MLP neurons of a small language model. Each row is named by its layer, matrix (gate and up: input weights) and neuron, and shows model dimensions 96-159. Each number is 200 + 30 x the weight over its row's rms, rounded and kept within 0 to 999. A neuron's up and down rows have the sign that makes its largest values positive.
Before each neuron's rows, "fires on" lists the tokens most often at its 100 highest values on Wikipedia text that the model never trained on. A number after a token or word is its count.

fires on: " of" 32, " in" 27, " to" 13, " for" 4
L9.gate228,119,210,158,237,209,210,188,180,212,217,204,198,210,255,164,195,153,224,217,219,164,257,169,186,204,206,158,206,238,178,200,219,161,187,171,179,197,181,170,194,171,183,182,165,187,209,196,222,168,203,237,182,250,216,203,232,215,228,133,196,182,153,186,220
L9.up228,187,185,202,174,126,204,213,183,228,215,225,221,228,215,211,206,207,212,172,203,209,197,159,184,221,162,203,216,216,159,241,179,216,185,206,181,230,216,225,190,211,229,204,214,166,169,198,232,237,211,205,191,218,172,194,179,223,153,195,272,197,213,189,170

fires on: "," 79, " and" 13
L9.gate109,221,180,173,218,190,230,229,232,152,176,210,195,230,310,205,242,200,188,180,179,176,218,234,218,174,197,233,151,149,246,162,197,213,211,232,161,229,192,217,165,175,180,278,204,246,203,157,190,184,186,193,213,199,204,269,236,200,197,259,180,228,157,194,251
L9.up109,179,186,221,178,186,211,214,191,237,185,171,177,226,164,246,177,169,224,224,249,234,179,238,199,193,170,213,190,167,185,173,248,225,244,195,165,248,192,152,221,226,187,200,260,147,237,217,211,265,204,220,239,246,220,199,170,147,249,123,263,211,234,190,197

fires on: " at" 39, " of" 9, "ing" 7
L5.gate99,224,245,174,241,211,179,137,190,247,144,206,183,200,168,205,222,210,195,223,209,183,174,148,136,180,197,178,209,204,160,208,192,242,211,178,140,173,184,219,189,191,228,220,252,161,191,205,181,177,214,233,136,239,159,227,185,232,196,202,206,230,210,246,258
L5.up99,192,211,199,226,193,165,196,157,188,209,199,281,204,170,202,195,190,221,181,168,189,148,208,170,146,194,190,198,189,185,172,249,141,237,254,191,196,243,156,211,201,182,207,181,239,202,219,240,206,138,211,179,228,163,248,225,182,158,210,212,247,167,173,206

fires on: "l" 19, " G" 15, "d" 9, " D" 8, "t" 8, "b" 8
L9.gate172,194,226,200,222,145,180,220,146,190,184,144,226,174,204,208,192,194,179,190,237,185,193,249,183,247,189,156,235,279,213,206,240,195,238,187,237,200,212,226,229,237,200,204,243,149,241,185,126,165,252,212,185,232,173,219,174,211,240,208,206,152,273,187,184
L9.up172,192,182,196,277,212,196,184,183,121,191,200,238,216,140,202,211,210,218,197,210,178,206,231,214,171,174,168,252,215,195,150,194,213,219,230,193,230,194,214,228,233,229,214,209,204,214,222,171,159,199,146,196,198,159,216,188,207,249,210,162,161,230,197,187

fires on: " |" 32, "-" 26, " -" 25, "|" 17
L2.gate197,207,136,237,223,200,169,192,180,199,176,242,210,198,220,210,216,224,187,198,240,181,174,162,268,174,205,194,213,247,164,181,252,209,197,243,223,195,222,198,198,175,235,180,192,229,198,226,233,216,234,201,235,243,160,181,176,199,221,193,207,214,187,205,214
L2.up197,214,197,206,177,190,213,215,213,179,165,182,201,179,210,151,189,133,185,130,201,217,181,209,220,187,190,227,210,190,156,166,293,223,187,266,176,243,243,180,244,226,240,182,162,212,149,177,192,201,210,213,221,282,223,222,180,176,184,206,226,251,200,217,164

fires on: " 3" 16, "0" 15, "1" 13, " |" 7, "th" 6, " 4" 5
L9.gate252,220,198,186,184,194,193,203,149,168,194,220,259,181,205,199,235,171,150,196,252,198,195,176,210,223,186,206,231,213,206,184,208,161,238,248,190,113,150,235,212,212,220,227,231,203,183,211,188,196,182,167,230,255,212,247,202,166,206,183,128,169,221,229,236
L9.up252,237,215,201,195,182,212,163,114,147,224,153,188,231,127,207,228,182,191,165,147,196,213,171,244,164,248,182,203,191,180,220,213,239,228,157,218,205,188,214,208,215,199,206,165,227,254,242,175,177,195,227,180,221,238,215,198,216,247,187,126,164,192,155,149

fires on: "–" 28, " of" 18, " southern" 5, " to" 5, " northern" 5, ":" 4
L5.gate321,207,203,177,268,213,179,192,184,223,211,255,192,152,203,179,216,167,219,181,243,158,169,193,175,198,198,157,226,176,138,217,133,179,182,169,170,185,238,214,198,227,225,201,255,234,166,211,223,196,176,151,193,265,173,198,191,212,161,158,178,224,174,172,245
L5.up321,214,169,257,166,167,222,182,192,162,180,221,219,228,171,169,190,166,230,260,229,193,214,232,145,142,156,214,193,230,203,214,235,204,168,197,180,177,205,204,184,188,162,201,216,179,208,244,239,272,192,216,176,122,214,184,224,264,145,173,188,259,231,209,239

fires on: "," 37, " –" 32
L5.gate90,206,222,174,161,156,220,197,203,153,236,197,186,192,240,150,205,223,210,201,146,188,185,186,140,210,224,184,203,240,193,203,170,228,216,214,205,201,236,192,154,209,139,225,213,199,188,243,146,215,185,194,246,189,215,178,212,181,220,276,170,198,223,153,237
L5.up90,212,207,249,166,187,195,228,207,172,224,227,194,207,193,144,168,203,143,182,183,232,162,228,181,281,208,153,216,230,169,184,156,203,219,202,176,195,247,219,228,223,198,165,210,198,264,273,197,169,231,183,239,147,202,143,229,173,156,201,189,218,247,235,185

fires on: "|" 29, "-" 20, "=" 19, " the" 10, " -" 6, " a" 6
L4.gate245,219,199,197,196,217,189,140,194,201,193,213,157,163,221,219,144,191,143,148,168,210,174,240,268,176,152,241,215,136,206,165,170,178,205,236,200,249,250,235,246,240,254,147,183,225,241,215,189,184,214,224,220,244,178,204,182,205,191,181,228,198,249,200,164
L4.up245,214,199,231,238,212,204,178,282,162,227,274,194,198,216,188,186,172,181,192,235,179,160,201,209,239,172,192,186,231,250,172,212,178,222,237,204,213,174,201,227,195,243,168,141,200,223,196,225,171,216,206,263,225,210,206,216,158,266,179,206,251,251,187,178

fires on: "," 96
L5.gate53,178,181,179,166,237,178,211,253,228,174,183,208,152,195,234,257,196,189,188,230,223,218,214,218,202,194,202,230,198,240,209,159,163,272,228,196,259,267,224,192,162,187,193,184,185,231,204,240,228,220,162,217,177,140,202,183,193,183,161,233,242,192,217,192
L5.up53,194,161,203,200,215,245,226,197,177,191,183,185,223,218,226,217,223,152,204,184,218,177,211,238,214,175,256,206,127,199,167,275,231,232,146,211,236,236,167,166,169,173,187,221,199,236,240,217,197,189,244,218,141,220,203,247,234,201,133,253,159,209,219,156

fires on: "." 60, "," 14, "-" 4
L4.gate102,222,212,176,246,174,199,258,163,212,223,201,179,207,230,246,231,180,215,162,206,188,205,214,242,209,251,216,182,232,280,201,222,183,188,178,224,218,260,191,202,172,205,198,258,207,209,198,199,266,187,200,182,242,191,182,246,198,176,204,233,242,252,196,152
L4.up102,169,211,172,222,206,199,203,236,249,191,165,134,195,211,253,212,198,171,209,187,264,183,201,193,176,198,220,197,174,174,183,218,188,248,158,204,230,278,206,166,192,195,270,229,209,187,200,252,281,250,220,179,209,178,232,213,186,173,198,211,191,175,188,184

fires on: "d" 18, "r" 14, "s" 14, "l" 12, "n" 12
L6.gate78,184,167,201,199,210,228,206,207,166,176,229,213,222,213,195,229,164,164,170,178,210,143,207,167,213,173,191,202,284,193,214,170,277,226,173,177,185,188,215,216,233,216,223,203,217,264,231,174,190,202,187,163,196,179,190,162,165,232,248,230,207,232,240,205
L6.up78,200,207,192,225,154,205,198,154,157,220,201,225,180,217,204,200,170,246,185,207,149,176,187,173,210,212,171,225,244,183,229,201,221,174,185,184,209,185,168,254,203,165,213,225,194,235,215,168,200,186,184,206,221,248,278,208,171,197,246,211,253,241,224,120

fires on: " H" 14, " D" 10, " Ja" 10, "=" 8, " RC" 5, "qu" 5
L6.gate285,202,224,245,202,198,180,222,140,162,264,190,202,172,215,183,175,212,214,139,203,248,211,179,217,138,164,169,217,202,221,261,256,191,170,180,163,210,207,193,207,198,183,250,216,191,212,166,231,218,192,226,242,195,204,170,191,218,193,205,173,213,217,199,169
L6.up285,175,164,229,234,158,191,261,178,204,163,137,167,202,189,216,224,210,195,194,184,205,223,193,149,194,184,202,191,210,199,248,179,206,239,204,234,204,212,177,269,216,175,236,235,176,209,247,141,167,185,171,189,209,213,190,209,173,146,262,169,179,211,167,195

fires on: "\"" 30, "}" 25, ")" 19, "(" 8, "'" 5
L4.gate76,194,138,224,212,211,176,211,194,241,242,179,235,175,229,164,249,181,205,219,195,186,222,201,253,170,199,183,199,215,215,216,194,203,229,210,194,183,181,208,186,219,244,183,159,188,223,213,264,137,252,200,181,196,237,240,185,170,165,154,239,196,261,174,214
L4.up76,224,204,212,208,215,216,233,200,241,208,194,235,212,230,221,165,200,175,229,204,224,214,200,222,141,177,173,233,227,230,184,238,215,224,202,228,221,241,235,256,187,174,170,167,204,209,261,209,136,218,235,176,223,154,165,189,210,214,222,193,114,191,163,238

fires on: "\n\n" 53, "." 32, "=" 6, "|" 5
L6.gate301,176,193,159,122,259,201,195,238,178,208,160,163,171,174,205,229,187,187,129,155,199,199,134,241,144,175,245,152,222,252,208,160,219,183,224,181,207,192,217,178,175,205,183,218,250,210,194,183,230,256,249,236,263,205,175,232,212,189,228,174,194,253,196,206
L6.up301,198,173,185,192,199,232,176,201,191,242,194,227,201,183,215,248,181,197,184,206,184,191,153,210,164,218,215,186,198,193,231,283,150,240,175,175,198,142,211,204,220,242,208,169,212,258,220,206,194,208,211,216,209,236,120,175,142,194,182,218,214,222,198,164

fires on: " |" 31, ":" 23, "\n " 10, "from" 6, "1" 5, "|" 5
L9.gate150,188,208,170,269,206,211,193,176,233,248,189,251,175,175,185,228,208,173,154,227,188,170,259,213,209,230,192,201,226,144,203,198,172,134,163,151,177,186,181,166,229,177,259,174,193,171,177,212,189,194,128,211,210,171,240,159,169,225,191,197,236,197,199,203
L9.up150,226,190,226,185,230,217,188,176,234,193,127,214,217,184,207,195,234,191,181,196,184,205,180,211,118,245,227,159,236,97,218,192,238,173,145,148,219,205,176,212,252,167,192,187,218,248,205,184,212,257,144,224,220,201,236,170,217,175,179,195,235,229,224,209

fires on: " to" 21, " at" 18, " of" 16, "–" 7, "To" 5
L6.gate387,205,186,155,181,259,155,182,185,255,177,181,181,228,219,194,255,173,168,167,207,184,238,127,201,175,221,152,206,214,160,143,202,164,181,227,184,232,177,217,193,197,209,226,260,210,197,225,216,211,229,164,213,222,178,213,212,210,206,168,193,313,198,211,224
L6.up387,106,172,187,240,136,250,193,204,224,217,185,225,181,210,168,234,185,171,193,209,206,114,215,187,147,197,191,242,235,204,185,230,182,135,225,266,228,203,214,157,237,182,213,234,193,177,184,180,208,165,227,174,213,190,228,241,195,214,197,181,163,199,223,234

fires on: "The" 15, " When" 9, " when" 9, " The" 9, " After" 6, " Although" 6
L9.gate419,200,190,195,214,185,118,195,234,218,229,233,181,187,214,206,200,182,186,231,233,148,208,139,256,149,205,230,113,193,173,196,227,174,219,248,202,216,147,224,189,214,214,192,181,194,222,244,204,236,223,215,196,232,180,217,225,271,229,214,174,196,199,166,215
L9.up419,184,174,173,178,171,190,221,211,212,230,193,201,201,170,207,167,158,222,207,173,247,204,208,254,198,227,250,206,132,204,165,206,231,227,219,175,156,169,194,184,187,204,217,201,186,158,215,182,187,204,186,153,208,188,205,194,245,196,237,182,245,227,228,180

fires on: " that" 20, " of" 12, " to" 7, "like" 6, " addition" 5
L9.gate164,162,200,238,221,186,186,182,222,218,204,161,246,197,252,174,223,220,280,234,185,154,216,211,190,206,215,160,189,238,204,143,162,203,212,197,224,144,198,175,256,160,232,238,227,279,231,206,138,179,237,200,224,237,239,169,197,219,178,237,239,182,208,203,242
L9.up164,193,203,171,193,175,162,203,185,267,178,228,206,190,210,202,216,211,224,193,207,196,197,163,181,206,210,232,221,258,207,204,185,190,137,210,222,202,175,199,236,238,189,162,247,199,185,203,165,238,157,184,197,253,163,221,191,207,238,122,219,185,144,215,159

fires on: "," 87, " rem" 6
L6.gate477,231,224,176,236,181,193,206,232,191,262,209,201,214,221,184,201,190,190,190,172,219,178,169,219,249,218,207,142,179,199,194,231,209,242,239,184,218,256,220,215,185,217,219,208,201,173,203,215,184,241,174,182,237,173,178,223,214,156,182,263,220,252,216,230
L6.up477,248,204,180,166,207,252,200,175,217,191,182,156,176,192,206,227,192,161,237,194,186,222,213,239,225,182,257,185,199,214,151,225,223,180,211,212,226,150,170,206,223,226,180,216,179,208,216,229,221,222,247,163,205,177,202,184,229,202,242,188,153,188,184,188

fires on: " |" 52, "," 10, " –" 10, " -" 10, " Japanese" 4
L9.gate66,154,199,217,150,187,231,213,188,183,238,207,198,224,179,211,212,209,239,152,176,204,226,200,214,208,240,232,218,199,183,229,155,215,185,210,218,200,248,180,142,179,232,164,173,200,210,201,195,239,148,247,225,190,185,174,227,175,208,299,192,185,233,150,206
L9.up66,191,187,183,186,251,225,226,254,247,202,124,202,210,197,166,186,196,158,211,186,189,172,187,233,252,205,169,156,237,223,222,235,267,188,175,198,210,141,187,233,202,207,150,248,162,200,240,258,203,230,207,224,211,219,192,176,194,182,220,219,202,208,207,216